Weights of a small transformer language model.
Size: 22 layers, width 160, MLP 640 tanh GELU, vocabulary 2048.
Architecture: LayerNorm before each block, tied embeddings.
Training: a variant of Muon for these matrices, 130M tokens, 15870 steps.
MLP neurons of a small language model. Each row is named by its layer, matrix (up: input weights) and neuron, and shows model dimensions 32-127. Each number is 50 + 10 x the weight over its row's rms, rounded and kept within 0 to 99.
Before each neuron's rows, "fires after" lists the tokens most often just before its 100 highest values on Wikipedia text that the model never trained on. A number after a token or word is its count.

fires after: " re" 19, " un" 10, " sp" 8, " h" 7, "-" 6
L7.up453:72 58 48 61 56 30 55 50 42 52 55 51 65 43 37 48 50 61 66 40 63 57 54 41 59 64 52 38 54 45 72 52 39 52 63 49 26 37 50 53 45 49 60 40 57 40 60 60 47 65 44 68 33 58 63 28 40 36 51 64 50 57 26 32 50 42 48 45 36 62 47 50 57 38 62 48 53 57 68 61 46 40 63 42 56 47 67 40 53 69 62 54 41 62 49 60

fires after: "li" 16, "n" 15, "R" 12, "ci" 9, " N" 7
L11.up39:61 46 47 76 49 31 47 40 54 54 37 47 52 47 55 51 45 54 74 56 54 49 40 54 41 47 72 34 62 30 47 34 46 61 61 51 58 67 41 49 69 69 39 50 38 63 57 52 36 65 45 54 30 56 39 60 50 73 39 55 37 38 47 38 36 58 45 50 51 64 44 46 52 60 53 46 57 45 55 59 43 49 45 42 48 63 50 53 29 48 47 59 44 48 81 46

fires after: " " 22, "s" 21, " E" 14, "en" 12, " S" 9, " con" 6
L7.up570:36 70 52 60 41 63 60 45 37 51 40 57 48 57 61 28 62 51 55 40 65 55 51 41 46 63 34 45 38 55 58 41 57 30 40 52 51 50 51 33 67 50 53 51 27 57 49 53 49 49 56 55 46 51 33 62 36 51 58 43 60 70 47 47 51 52 28 38 57 56 51 51 53 38 73 44 27 43 56 55 40 56 44 46 44 54 65 46 49 42 56 40 46 72 46 36

fires after: " " 51, "-" 19, "==" 11, " pro" 4
L6.up231:41 49 66 54 34 34 61 52 49 57 53 58 47 65 43 50 43 67 47 74 39 43 51 58 41 45 61 53 42 55 43 40 55 43 39 41 49 54 32 54 47 63 51 40 51 56 53 45 64 55 31 47 42 43 48 29 34 54 52 49 54 47 53 36 47 45 64 52 48 37 53 31 51 46 49 39 54 47 57 50 35 59 23 59 37 54 44 55 40 43 24 53 48 61 52 58

fires after: " O" 18, " Li" 10, " U" 8, " Ar" 7, "==" 7
L5.up477:62 57 43 66 42 49 54 42 52 61 56 65 52 41 53 52 47 50 53 34 39 40 56 50 50 33 60 50 46 58 53 41 64 69 48 44 53 44 55 51 48 42 55 26 54 33 50 47 52 43 41 31 75 44 47 35 54 54 56 45 46 52 31 52 50 49 40 37 58 54 60 35 65 43 61 56 52 56 55 56 43 54 55 46 61 47 71 56 34 57 46 54 42 79 55 62

fires after: " " 36, "no" 7, " be" 7, " the" 6, " (" 4
L18.up30:49 63 52 47 44 28 45 40 35 56 42 57 58 54 43 28 47 65 42 46 52 42 42 54 38 61 19 54 53 55 48 34 52 52 50 48 41 54 54 57 61 51 65 35 63 40 61 64 51 48 82 56 53 41 57 49 36 27 50 54 50 59 38 56 63 45 34 34 63 37 57 39 38 45 51 58 63 47 59 41 39 35 66 43 49 47 48 49 67 56 68 38 50 40 65 43

fires after: " Ch" 17, " W" 13, " C" 11, " He" 7, "G" 6
L13.up562:60 60 66 48 51 54 62 32 53 68 60 46 46 51 60 57 55 49 54 58 43 48 48 51 47 33 38 54 52 62 50 35 52 40 61 39 62 46 55 29 47 40 58 45 69 53 51 58 40 46 38 29 66 47 56 39 48 66 64 68 54 57 48 39 58 60 52 37 27 43 56 49 54 55 41 43 46 65 52 45 30 56 50 67 44 34 50 56 49 42 53 60 36 51 58 30

fires after: " " 29, "n" 9, " ma" 8, " c" 7, "li" 6, "en" 5
L5.up158:43 56 62 46 41 66 68 54 48 54 37 56 43 56 58 34 38 46 71 63 58 57 41 45 57 60 55 66 53 54 53 52 41 57 55 40 50 48 33 58 72 49 35 56 38 43 62 30 33 62 52 52 47 47 50 48 38 65 52 55 44 43 55 42 54 59 57 35 54 45 59 56 59 60 57 44 53 53 57 50 29 55 44 59 42 49 45 47 35 38 44 43 45 66 76 49

fires after: "\n" 26, " " 22, " \"" 6, "/" 5, " (" 5
L18.up472:45 51 54 36 39 39 40 52 38 36 31 56 56 39 58 41 51 66 51 59 50 66 42 53 38 51 52 61 59 65 43 47 70 45 47 57 59 55 49 54 55 50 62 52 54 42 59 38 66 37 60 47 35 77 48 46 56 43 45 46 53 54 50 41 45 52 42 35 64 58 52 53 32 48 47 30 39 41 59 39 42 39 56 44 51 64 64 60 60 44 57 46 49 58 46 53

fires after: " co" 32, "ur" 18, " to" 6, "-" 5, "up" 4
L6.up224:29 67 66 50 43 49 47 73 49 55 53 40 34 50 53 41 54 50 57 41 56 48 68 39 42 79 63 53 55 55 59 66 52 21 25 45 56 43 60 56 38 44 51 50 57 64 52 61 55 33 65 37 55 45 56 47 60 38 58 56 35 61 60 49 46 54 59 46 38 53 50 58 38 45 59 33 48 58 67 50 44 52 48 59 58 41 51 44 45 45 54 37 43 51 58 57

fires after: "\n" 50, " " 19, "s" 7
L2.up462:40 52 60 48 35 51 64 53 47 61 53 45 47 42 52 71 38 66 55 52 67 42 34 41 50 48 55 41 42 45 57 62 64 41 46 48 60 52 54 68 37 56 64 55 51 61 40 35 47 45 58 32 51 35 48 22 34 69 62 48 53 59 46 55 37 63 65 61 36 55 58 69 30 56 51 38 48 40 54 29 57 50 43 44 50 48 50 43 58 50 50 70 45 61 61 52

fires after: "\n" 36, " as" 9, " that" 7, "." 4
L8.up225:62 69 59 56 43 33 47 61 37 49 59 50 43 42 46 33 49 47 51 52 39 43 43 51 53 44 57 39 56 50 47 45 55 53 50 45 35 63 46 46 62 61 56 50 62 52 60 43 43 48 48 50 56 41 47 60 57 58 59 51 52 60 75 62 42 49 41 57 56 38 55 47 49 44 45 54 41 61 53 45 50 49 55 51 49 50 47 22 29 63 48 27 46 60 48 62

fires after: " " 28, " B" 13, " p" 12, " D" 9, " C" 6, " P" 5
L6.up104:32 48 39 42 47 28 36 59 51 61 52 53 35 55 61 36 36 58 51 63 58 52 43 53 45 41 65 57 22 54 46 42 70 56 43 51 76 44 41 56 36 45 53 53 55 34 45 46 57 57 49 45 60 63 57 46 41 50 53 42 67 47 41 54 48 50 42 36 52 62 69 58 61 49 50 64 45 61 48 54 34 38 52 38 42 49 40 31 40 48 42 57 48 40 61 49

fires after: " " 54, " |" 5, "-" 4
L5.up49:55 54 45 56 44 52 51 46 55 58 62 44 49 48 58 46 35 47 49 38 58 47 47 53 45 55 53 50 53 31 59 68 63 36 42 44 34 27 36 53 22 46 46 54 56 37 55 43 58 48 38 64 53 63 66 50 30 54 60 51 55 47 53 54 62 51 42 60 43 51 51 53 57 60 42 34 79 52 59 57 53 38 40 49 44 46 49 49 34 72 32 43 42 52 55 57

fires after: "s" 41, "ci" 6, "n" 5, "p" 4
L8.up485:58 52 52 68 58 53 51 51 56 39 47 53 38 36 35 46 55 48 46 52 44 54 39 51 44 57 47 62 52 52 59 51 41 41 41 40 58 56 45 54 49 63 42 55 44 66 59 69 39 55 44 78 43 68 47 47 63 49 47 53 38 30 53 53 50 46 35 46 40 63 54 58 55 62 62 38 23 51 46 61 45 55 52 46 46 58 50 39 32 48 44 37 33 54 59 59

fires after: "s" 43, "f" 10, " con" 8, "em" 6, " w" 5
L13.up137:49 62 53 61 50 62 58 50 58 54 36 58 46 57 31 58 50 61 49 41 56 33 43 52 51 44 50 46 41 71 37 50 47 29 51 53 65 67 43 61 41 54 40 61 46 61 45 51 25 42 53 41 57 48 39 39 42 55 54 46 49 42 71 45 48 65 47 72 66 74 44 58 44 45 64 58 44 53 63 24 53 37 48 36 56 44 37 50 63 48 48 50 62 36 61 49

fires after: "-" 32, " (" 9, "th" 6, " to" 6, " \"" 4, " on" 4
L9.up48:49 46 31 51 45 62 48 58 37 50 47 40 33 58 56 26 44 39 40 65 39 37 67 56 38 70 51 46 61 65 55 64 54 40 57 48 56 45 67 44 29 43 38 45 77 36 48 39 52 36 48 49 68 43 50 40 57 63 65 64 45 40 47 60 59 68 55 51 48 49 47 45 40 53 54 40 54 45 52 61 43 41 42 43 40 51 57 45 40 60 39 40 36 51 36 60

fires after: " Lo" 29, " Bo" 21, " Mi" 12, " Mo" 9, " mo" 6, " Me" 5
L9.up18:43 51 38 48 47 51 42 46 64 53 49 48 58 47 38 51 34 57 58 52 45 62 51 47 55 44 50 51 65 52 39 58 58 55 48 53 77 29 48 50 45 44 54 60 30 45 41 59 68 47 38 26 45 48 49 44 58 36 28 47 68 54 51 50 45 54 38 37 37 44 61 52 42 53 58 34 57 55 48 52 58 60 44 48 43 41 53 59 59 48 60 48 59 47 37 60

fires after: "s" 25, "ch" 11, "ur" 9, " An" 9, " dis" 7, " was" 4
L14.up58:59 43 48 46 35 56 57 47 50 50 56 55 39 37 50 41 45 39 32 52 74 48 44 55 43 84 47 44 42 32 61 35 47 42 57 40 32 45 42 51 66 49 51 44 49 51 35 57 38 31 62 55 70 48 53 56 60 56 60 51 48 53 65 50 52 57 51 57 41 69 48 60 41 52 66 36 64 59 55 56 62 50 49 58 50 45 29 53 45 29 20 55 67 47 36 40

fires after: " " 26, " \"" 11, " w" 10, " (" 7, "\n" 6, " con" 6
L5.up5:38 56 55 41 37 48 54 46 37 45 54 63 48 56 65 59 38 59 52 55 61 63 47 55 64 42 44 39 33 77 60 50 61 43 49 47 45 61 38 45 49 69 66 26 41 47 44 31 59 31 55 50 54 46 56 32 57 57 48 58 56 45 58 71 46 54 51 57 60 28 44 46 56 60 46 43 54 55 49 37 35 38 46 46 42 45 54 52 63 45 37 44 47 55 61 52

fires after: " " 72, " d" 7, " D" 7, " c" 4
L7.up20:51 53 52 46 41 58 59 63 38 38 50 48 68 49 60 41 53 40 30 44 47 59 46 56 52 46 47 40 43 42 56 57 44 51 57 26 48 53 40 52 54 56 52 54 42 40 46 46 57 55 55 45 61 54 60 62 43 60 46 64 64 66 57 40 47 50 48 34 61 42 58 66 53 63 68 60 45 50 43 56 38 40 43 49 45 64 49 55 57 47 16 60 45 54 56 40

fires after: "\n" 63
L4.up75:45 58 53 37 58 48 54 53 47 48 23 52 55 65 51 75 58 40 46 56 45 41 35 51 22 37 54 48 54 40 52 55 59 58 47 47 45 57 39 55 25 50 67 55 37 58 57 48 66 44 62 30 52 42 47 45 49 57 41 47 56 51 42 58 50 51 66 60 51 51 69 41 38 62 45 43 46 44 57 45 57 64 54 50 48 37 57 40 43 58 54 30 52 64 65 47

fires after: " " 45, "en" 18, "n" 10, "il" 7, " E" 5
L9.up29:62 32 41 48 49 41 73 63 44 60 42 72 48 73 69 26 61 51 64 52 58 68 50 57 59 53 48 56 45 37 57 37 63 43 48 53 43 45 35 37 53 41 55 59 33 50 65 53 59 45 37 62 55 42 49 61 40 54 48 56 50 47 57 53 42 51 44 39 53 65 51 51 49 45 49 42 42 47 55 41 38 56 50 34 39 64 57 54 47 47 48 57 47 70 48 40

fires after: " " 39, " re" 13, "-" 6, " co" 5, " be" 4, "le" 4
L19.up523:36 47 68 65 63 41 55 54 40 55 58 35 54 40 44 32 52 55 54 55 54 49 60 44 40 54 49 34 52 64 58 58 46 39 62 65 50 42 54 43 32 62 73 38 61 40 39 38 55 62 46 58 55 56 48 41 58 47 48 45 54 49 44 49 65 50 61 45 51 21 51 45 46 50 70 45 42 59 41 49 57 55 52 26 46 52 54 34 44 69 57 41 24 42 63 56

fires after: " re" 13, "er" 12, "n" 9, " ex" 9, "li" 6, "en" 5
L11.up302:45 31 37 63 50 36 35 34 30 64 47 48 53 32 57 63 48 55 53 41 52 58 36 48 56 44 44 58 55 42 57 51 45 46 46 56 46 51 41 50 52 43 44 47 38 51 47 47 40 63 43 67 62 50 38 41 50 59 51 40 42 43 64 39 32 53 47 58 59 62 49 54 55 56 50 45 49 67 40 58 26 60 60 50 56 66 61 47 60 50 46 66 54 46 63 54

fires after: " " 19, "," 16, " of" 8, " to" 6, "duc" 5, " the" 5
L15.up631:47 52 58 51 71 57 63 53 60 46 58 34 58 47 31 50 53 61 37 65 55 60 55 47 48 77 54 53 33 60 46 56 55 45 47 31 52 59 50 58 40 54 54 53 57 41 46 47 53 39 45 38 45 49 62 44 62 63 67 50 51 56 65 53 40 41 44 48 30 48 58 47 41 37 56 45 53 46 25 54 39 54 47 65 38 41 50 38 34 54 47 51 34 53 41 65

fires after: " " 19, " F" 10, " f" 8, " di" 7, "G" 5, " G" 5
L11.up313:41 60 65 45 45 48 51 43 47 51 71 42 34 51 52 42 44 70 53 39 43 58 52 47 46 70 63 44 42 45 52 44 60 60 40 45 54 63 41 49 38 55 48 70 41 55 41 27 61 50 51 53 55 56 60 47 52 55 63 57 57 48 44 45 33 58 59 56 47 35 50 66 53 58 37 40 57 55 44 38 71 58 57 65 44 43 41 49 48 47 42 70 48 63 58 57

fires after: "," 34, " as" 21, ":" 7, "\n" 6, " " 6, " For" 5
L7.up115:45 53 60 51 53 51 53 52 54 44 69 35 42 45 25 57 54 57 55 22 54 50 47 62 48 52 52 59 51 64 61 52 62 71 49 49 43 64 38 50 49 50 56 52 58 52 52 52 61 51 73 45 60 60 53 70 58 52 71 52 55 33 56 63 26 47 49 54 52 56 68 44 34 45 42 33 44 51 60 52 45 52 53 53 57 52 53 28 28 61 42 32 41 51 44 47

fires after: " |" 31, " " 14, ";" 10, "\n" 8, "T" 5, " (" 5
L6.up419:56 46 34 37 57 58 50 56 36 62 58 38 41 63 40 34 47 69 46 47 27 42 38 65 39 40 67 42 46 47 67 49 40 65 67 46 47 61 32 48 55 53 50 49 57 67 54 53 58 47 47 42 54 48 49 51 44 41 48 57 59 51 67 41 42 71 41 53 47 48 60 43 30 42 31 60 41 60 48 46 46 59 41 53 33 54 61 38 48 53 38 47 42 25 39 49

fires after: " p" 22, " po" 14, " P" 12, "re" 10, "p" 8, "P" 6
L7.up93:51 52 53 61 56 64 36 47 58 53 37 53 49 65 63 43 48 63 33 41 51 44 72 48 54 54 52 54 47 65 64 42 59 50 70 54 75 39 36 49 56 55 50 61 43 53 41 59 55 58 34 58 60 38 60 40 27 40 50 43 42 42 66 44 38 58 60 49 52 38 44 54 41 33 56 60 55 56 36 56 38 38 56 51 46 72 61 37 27 42 52 54 43 57 26 66

fires after: "ni" 15, "ta" 12, "a" 9, "la" 8, "ti" 6, "na" 6
L11.up512:39 39 52 51 50 53 49 41 40 40 59 51 49 51 67 60 68 60 62 49 45 39 39 38 50 65 52 63 52 41 52 65 56 62 34 60 55 49 40 48 58 56 49 48 36 47 39 49 61 54 51 44 35 42 57 54 65 47 55 47 35 46 48 42 38 69 52 49 56 48 54 37 42 24 39 60 64 38 39 40 54 45 44 38 60 60 28 64 46 60 48 49 58 47 50 58

fires after: "\n" 47, "iv" 5, " Bu" 5, "e" 5, " R" 5, "s" 5
L13.up171:50 55 51 56 36 43 62 62 42 46 51 54 54 37 55 69 46 44 44 38 42 35 56 47 62 58 56 47 28 67 58 46 56 37 46 52 54 48 48 58 54 37 57 60 29 49 41 46 47 43 58 42 55 44 56 38 58 73 56 60 63 74 48 46 53 37 45 57 39 40 45 57 31 48 55 50 59 53 44 30 56 53 50 37 47 45 43 40 42 62 45 50 41 72 53 51

fires after: " re" 23, " \"" 12, "-" 12, " " 7, " st" 6, "im" 5
L5.up609:60 46 62 45 48 33 52 56 47 56 70 53 46 61 58 48 52 53 48 71 49 54 53 38 47 55 56 32 53 50 75 33 48 40 42 54 42 58 55 62 47 49 49 35 48 45 42 55 61 58 44 54 43 57 62 33 27 75 69 56 50 30 27 47 60 65 58 48 35 31 30 46 51 58 64 46 40 46 43 54 48 47 33 49 40 43 55 38 39 48 50 38 56 57 62 50

fires after: " P" 28, " K" 12, " C" 10, " Ma" 9, "P" 9, " Cor" 6
L7.up492:42 39 33 51 52 62 41 74 60 50 35 42 51 50 48 49 43 50 58 40 63 31 36 51 66 46 58 35 61 45 61 62 74 50 56 37 65 34 39 39 52 43 52 42 60 43 36 67 48 62 43 51 63 54 50 41 50 36 56 54 62 53 48 52 43 50 48 40 48 41 57 54 38 39 42 50 55 51 58 47 48 38 54 42 41 51 41 46 38 46 79 60 38 50 48 71

fires after: " " 45, "n" 5, "and" 5, " |" 4
L17.up242:72 40 37 69 38 58 55 36 43 56 58 41 61 61 40 47 48 51 33 61 50 43 39 48 42 53 60 42 70 45 62 39 44 47 69 55 49 37 38 57 33 45 54 32 37 56 59 55 59 48 48 54 46 62 69 51 51 55 57 59 59 56 58 45 67 54 47 60 62 56 43 71 64 53 38 66 32 50 47 43 54 28 53 51 46 52 42 48 37 66 34 44 38 45 41 37

fires after: " F" 38, "L" 18, "o" 11, " Re" 7, "e" 6, " f" 5
L8.up446:63 51 31 49 72 43 35 59 30 46 43 30 45 53 50 47 45 60 47 63 46 57 53 52 50 71 57 40 35 46 54 51 62 46 67 53 51 50 49 32 54 61 28 72 54 39 47 33 62 53 55 47 48 64 54 43 46 65 49 44 57 49 43 44 44 51 42 53 40 51 67 52 54 56 62 66 55 43 36 48 57 47 65 57 56 64 50 56 65 48 56 47 44 56 48 31

fires after: " " 38, "al" 7, " a" 4, " su" 4
L8.up14:58 57 45 49 41 48 44 45 49 60 48 56 40 46 65 49 25 46 53 57 52 59 51 48 63 55 51 59 64 48 53 51 60 54 40 35 35 56 46 39 56 54 45 43 63 39 49 41 54 42 59 36 46 43 38 54 53 37 38 48 45 44 57 62 54 46 46 67 59 45 29 36 64 65 53 44 37 31 40 33 39 25 34 57 35 56 51 55 48 42 57 49 36 48 50 39

fires after: " " 21, " de" 21, "-" 11, "li" 6, "on" 5
L17.up451:46 48 75 69 31 51 47 35 27 55 54 49 56 50 39 52 62 47 44 62 60 55 38 53 57 61 51 52 40 27 57 68 60 52 41 45 41 43 48 46 49 49 50 67 43 44 49 42 45 65 35 56 54 38 54 39 54 45 60 69 78 35 27 52 34 65 53 27 56 44 56 39 51 47 57 46 50 54 52 51 50 56 61 63 56 50 64 35 48 33 53 49 70 57 61 53

fires after: " C" 17, " M" 15, " m" 13, " B" 10, " po" 6, " h" 6
L8.up88:44 46 50 45 62 67 45 54 73 41 67 48 44 47 36 51 29 49 44 54 65 33 41 59 60 48 66 66 43 56 42 60 66 51 49 41 53 49 47 37 48 57 72 59 49 23 53 54 49 59 39 45 54 41 60 53 37 57 58 46 54 54 30 42 51 37 60 50 60 48 60 57 62 49 37 56 54 53 55 57 36 54 54 55 47 38 58 58 41 44 50 37 60 58 50 63

fires after: " " 42, "k" 15, "n" 13, "o" 5
L11.up356:47 43 68 46 60 58 47 78 44 64 58 56 36 65 66 35 30 58 51 67 46 50 57 42 60 45 49 54 45 54 47 60 56 58 41 52 52 36 48 38 66 60 58 58 33 47 60 53 44 47 37 49 36 37 58 55 46 57 34 37 52 62 59 48 49 63 46 52 44 61 44 56 49 53 64 52 50 55 47 43 49 23 45 30 47 67 69 58 58 42 49 60 59 46 65 46

fires after: " c" 26, " B" 12, " C" 11, " S" 9, " " 8
L7.up232:66 45 46 28 50 43 59 77 45 44 62 61 55 57 54 41 26 50 39 53 58 47 50 46 50 58 62 50 31 39 42 46 44 59 43 35 51 58 36 33 60 49 34 48 48 35 43 45 52 61 58 54 58 45 57 43 42 45 59 53 49 69 50 45 36 55 56 22 49 53 51 39 52 55 40 64 51 56 50 62 55 51 57 51 46 79 51 52 50 53 48 48 65 46 58 68

fires after: "s" 26, "ul" 15, "p" 12, "f" 10, " f" 5, " fa" 4
L11.up317:45 47 58 60 60 37 29 55 55 44 54 49 58 35 40 38 57 48 50 46 54 58 38 42 39 55 58 51 53 32 53 48 38 40 57 67 50 47 45 31 60 55 77 63 56 52 44 42 58 46 58 49 59 60 56 25 36 50 46 61 43 45 65 36 49 60 44 37 42 51 48 43 53 53 40 36 53 26 59 29 69 57 60 43 56 50 45 40 33 52 63 50 46 32 44 38

fires after: " " 53, "s" 16, " Re" 6, " in" 5, "e" 4
L6.up117:53 44 49 40 59 51 37 60 40 51 38 36 53 49 48 44 47 69 70 40 61 53 51 67 35 60 46 44 48 63 76 42 63 43 54 48 61 44 30 44 52 57 39 52 57 45 45 39 54 44 47 40 47 72 40 53 52 42 52 57 40 47 59 59 54 67 42 43 53 45 70 52 54 48 41 64 50 45 35 42 64 43 58 42 61 35 52 43 52 43 59 45 40 58 42 26

fires after: " P" 28, "P" 20, " F" 6, "B" 4, " me" 4
L8.up324:43 53 62 53 63 38 68 42 51 63 45 51 46 38 62 47 55 60 47 55 41 49 68 46 64 57 38 60 38 61 55 45 43 53 66 65 67 58 52 40 53 55 51 58 57 30 50 45 58 55 36 57 71 62 41 46 48 43 36 47 58 57 64 35 35 51 73 44 50 37 49 59 55 68 51 56 20 59 50 44 58 37 46 50 53 58 46 55 32 44 46 53 40 50 57 56

fires after: " de" 20, " an" 13, " f" 11, " |" 9, " fa" 6, " " 6
L14.up321:54 32 74 51 44 31 42 63 61 56 54 51 66 56 54 62 62 60 52 57 43 57 47 41 64 47 62 46 42 35 63 47 44 58 45 55 43 48 44 40 47 63 46 40 48 49 36 57 56 40 64 52 43 39 55 30 29 57 49 44 72 45 49 45 41 53 52 42 65 53 51 53 59 43 53 51 47 45 50 50 50 42 51 64 64 42 44 32 29 59 53 61 67 30 54 49

fires after: "g" 16, "e" 11, "re" 10, "mi" 6, "he" 5, "be" 5
L15.up138:59 44 49 35 46 50 56 50 46 66 17 50 58 37 59 49 52 57 46 32 35 25 62 60 51 59 56 54 61 43 33 53 50 59 50 56 63 34 52 36 52 43 65 38 44 48 39 48 51 54 68 65 71 56 49 41 39 75 42 36 35 50 51 51 60 44 48 55 38 52 59 57 48 35 44 45 33 54 55 51 44 66 45 39 28 64 50 40 43 56 68 60 39 66 56 39

fires after: " Ch" 22, " ma" 9, " W" 6, " B" 6, " st" 6, " C" 5
L15.up117:48 50 45 41 70 57 41 37 50 63 67 37 47 61 59 40 48 66 44 64 43 53 59 51 52 38 54 47 33 73 46 51 52 51 56 74 60 60 53 38 41 42 45 41 61 56 63 19 42 64 49 44 44 48 47 40 39 63 58 52 58 67 64 31 56 49 47 38 43 38 43 54 55 51 44 43 61 50 50 52 53 44 50 41 44 39 54 49 53 55 43 56 47 53 68 57

fires after: " P" 24, " A" 8, " me" 6, " in" 6, "P" 5, " re" 5
L9.up471:45 25 48 55 36 36 35 44 49 34 43 62 45 64 58 41 58 62 34 55 54 51 59 44 62 52 53 28 68 68 63 45 47 57 58 60 62 55 57 46 44 62 44 42 53 39 40 51 50 57 44 62 46 53 58 21 53 56 57 41 60 51 60 41 49 54 62 43 49 40 34 56 55 49 44 50 64 67 44 61 41 46 38 39 51 50 36 42 39 61 51 55 67 45 35 52

fires after: " " 30, " (" 12, "en" 9, "\n" 6, " \"" 6
L14.up44:35 48 60 50 61 48 47 53 61 43 49 63 48 47 53 35 45 51 55 42 60 78 57 41 54 70 53 59 38 58 48 46 55 48 43 43 52 63 33 38 63 53 61 33 49 58 64 39 59 40 44 54 57 53 58 52 31 30 68 51 58 35 78 30 54 50 45 49 60 67 54 44 40 63 49 49 48 50 60 48 41 59 39 51 54 54 60 50 50 42 45 61 48 51 53 38

fires after: " " 30, "s" 16, " p" 12, " R" 6, " P" 5, "S" 4
L5.up561:42 63 62 43 37 72 45 50 45 58 40 51 38 56 54 45 39 54 68 51 60 52 50 60 59 52 51 44 41 63 50 27 71 34 43 47 57 47 38 68 52 35 45 49 50 60 49 34 49 46 39 42 48 60 54 41 47 52 56 66 54 32 49 40 50 55 53 44 36 54 54 48 47 55 54 55 32 24 57 41 51 50 56 61 50 37 54 33 56 42 63 46 69 52 50 33

fires after: "ra" 14, "e" 11, "o" 10, "re" 8, "ho" 7, "fe" 5
L17.up632:50 39 57 46 53 27 52 41 66 62 45 52 50 40 44 53 44 58 38 44 59 31 55 51 57 63 70 45 53 46 49 47 53 57 40 48 51 33 55 45 57 44 42 40 61 46 43 48 45 43 74 46 51 31 62 50 44 61 55 50 47 47 39 51 59 62 44 57 54 35 35 45 43 56 57 62 42 48 57 37 58 58 48 52 57 47 63 54 40 68 60 61 43 61 63 53

fires after: "ut" 20, "ci" 13, "ic" 10, "ip" 7, "s" 6
L5.up460:64 51 42 34 49 49 56 61 52 31 50 51 42 39 48 42 43 57 38 57 25 53 50 30 42 44 62 43 50 53 53 46 59 41 65 53 53 55 54 50 78 54 53 41 80 55 57 56 53 60 49 61 57 73 61 48 66 30 60 46 35 48 50 55 50 45 64 58 34 57 47 57 41 53 43 61 54 41 59 58 60 39 33 40 61 55 41 48 36 39 53 40 52 63 55 47

fires after: "." 21, "re" 13, "ra" 7, " U" 5, " Year" 5
L13.up236:51 44 61 46 35 46 50 50 73 60 43 49 56 60 48 39 16 44 35 52 40 46 40 50 35 70 67 41 46 55 43 34 56 34 60 62 64 52 50 44 41 59 45 63 54 39 65 53 52 47 60 58 58 53 62 40 50 58 54 54 61 38 58 47 53 44 49 55 53 37 53 45 45 64 50 50 48 47 47 47 53 49 53 61 66 40 47 67 58 47 63 60 36 64 63 35

fires after: " " 30, "-" 18, " (" 9, " \"" 7
L8.up590:52 61 65 48 50 43 42 65 22 68 37 44 52 58 60 48 39 34 41 83 50 51 49 51 40 58 53 45 47 68 56 39 70 40 51 34 40 57 46 45 46 60 60 40 58 53 55 51 38 35 45 31 47 46 50 38 53 50 61 60 65 42 57 53 33 63 61 48 47 42 48 51 54 54 37 62 47 49 44 65 31 43 34 43 34 33 47 45 52 47 38 45 59 50 57 58

fires after: "\n" 25, " " 24, "s" 22, " S" 8, " Ar" 6
L13.up9:60 53 60 68 53 46 42 45 52 41 41 51 41 47 49 56 46 42 39 58 35 52 35 40 39 62 47 50 48 54 64 47 51 54 37 34 51 70 51 44 62 30 59 58 65 43 60 38 61 52 42 48 40 44 48 71 56 40 54 54 75 55 54 58 54 43 62 46 65 56 66 45 47 49 74 51 43 39 50 46 68 62 35 42 47 58 41 38 36 63 49 60 53 54 42 39

fires after: " Ar" 15, " A" 14, " O" 14, "li" 8, " of" 4, " Ca" 4
L5.up486:45 57 56 68 37 37 55 53 54 50 47 60 45 38 51 48 50 41 34 45 39 44 54 59 54 41 54 43 50 48 69 50 43 54 49 40 40 52 49 57 44 33 57 47 66 51 36 46 35 71 61 48 49 49 44 44 43 56 60 51 57 62 69 39 43 70 46 35 51 56 50 38 75 55 61 49 62 56 41 59 55 49 48 54 40 44 63 33 39 50 44 55 39 49 59 71

fires after: " " 23, " d" 10, " Ar" 9, " c" 7, " design" 7, " m" 7
L9.up463:39 43 59 63 58 53 70 45 48 51 54 48 43 41 47 54 39 37 34 35 40 59 54 52 36 48 46 60 31 68 51 60 28 47 37 30 43 62 29 47 59 36 46 57 51 45 51 43 74 69 46 42 56 44 63 46 43 39 54 57 66 66 61 38 49 50 46 46 42 46 52 53 50 56 62 57 46 61 44 48 53 50 39 45 37 64 43 39 30 57 40 52 49 55 55 65

fires after: "ut" 18, " p" 10, "f" 8, " f" 8, "P" 7, " qu" 5
L8.up401:38 49 44 45 69 43 61 60 48 55 46 34 47 54 44 59 37 67 52 47 37 59 50 55 49 58 30 63 47 56 48 51 63 55 52 41 46 45 45 58 53 70 37 56 52 43 39 69 58 44 42 61 71 56 34 32 39 41 41 51 40 39 49 62 44 57 57 46 59 52 45 50 46 45 65 71 55 54 36 48 46 44 44 51 60 48 59 42 32 55 49 43 39 43 39 60

fires after: "\n" 27, " \"" 8, "-" 8, " (" 8, "==" 6, " C" 4
L5.up623:54 50 52 61 27 37 30 38 47 55 63 64 24 40 49 44 53 40 58 42 67 51 51 44 45 62 57 47 34 57 44 48 43 50 50 30 42 51 53 38 43 42 57 47 64 30 37 60 52 44 55 53 53 52 57 50 57 59 48 46 51 60 56 36 63 54 48 48 47 45 33 63 51 46 51 28 63 62 35 34 49 38 29 41 36 65 53 49 40 59 72 64 55 45 62 67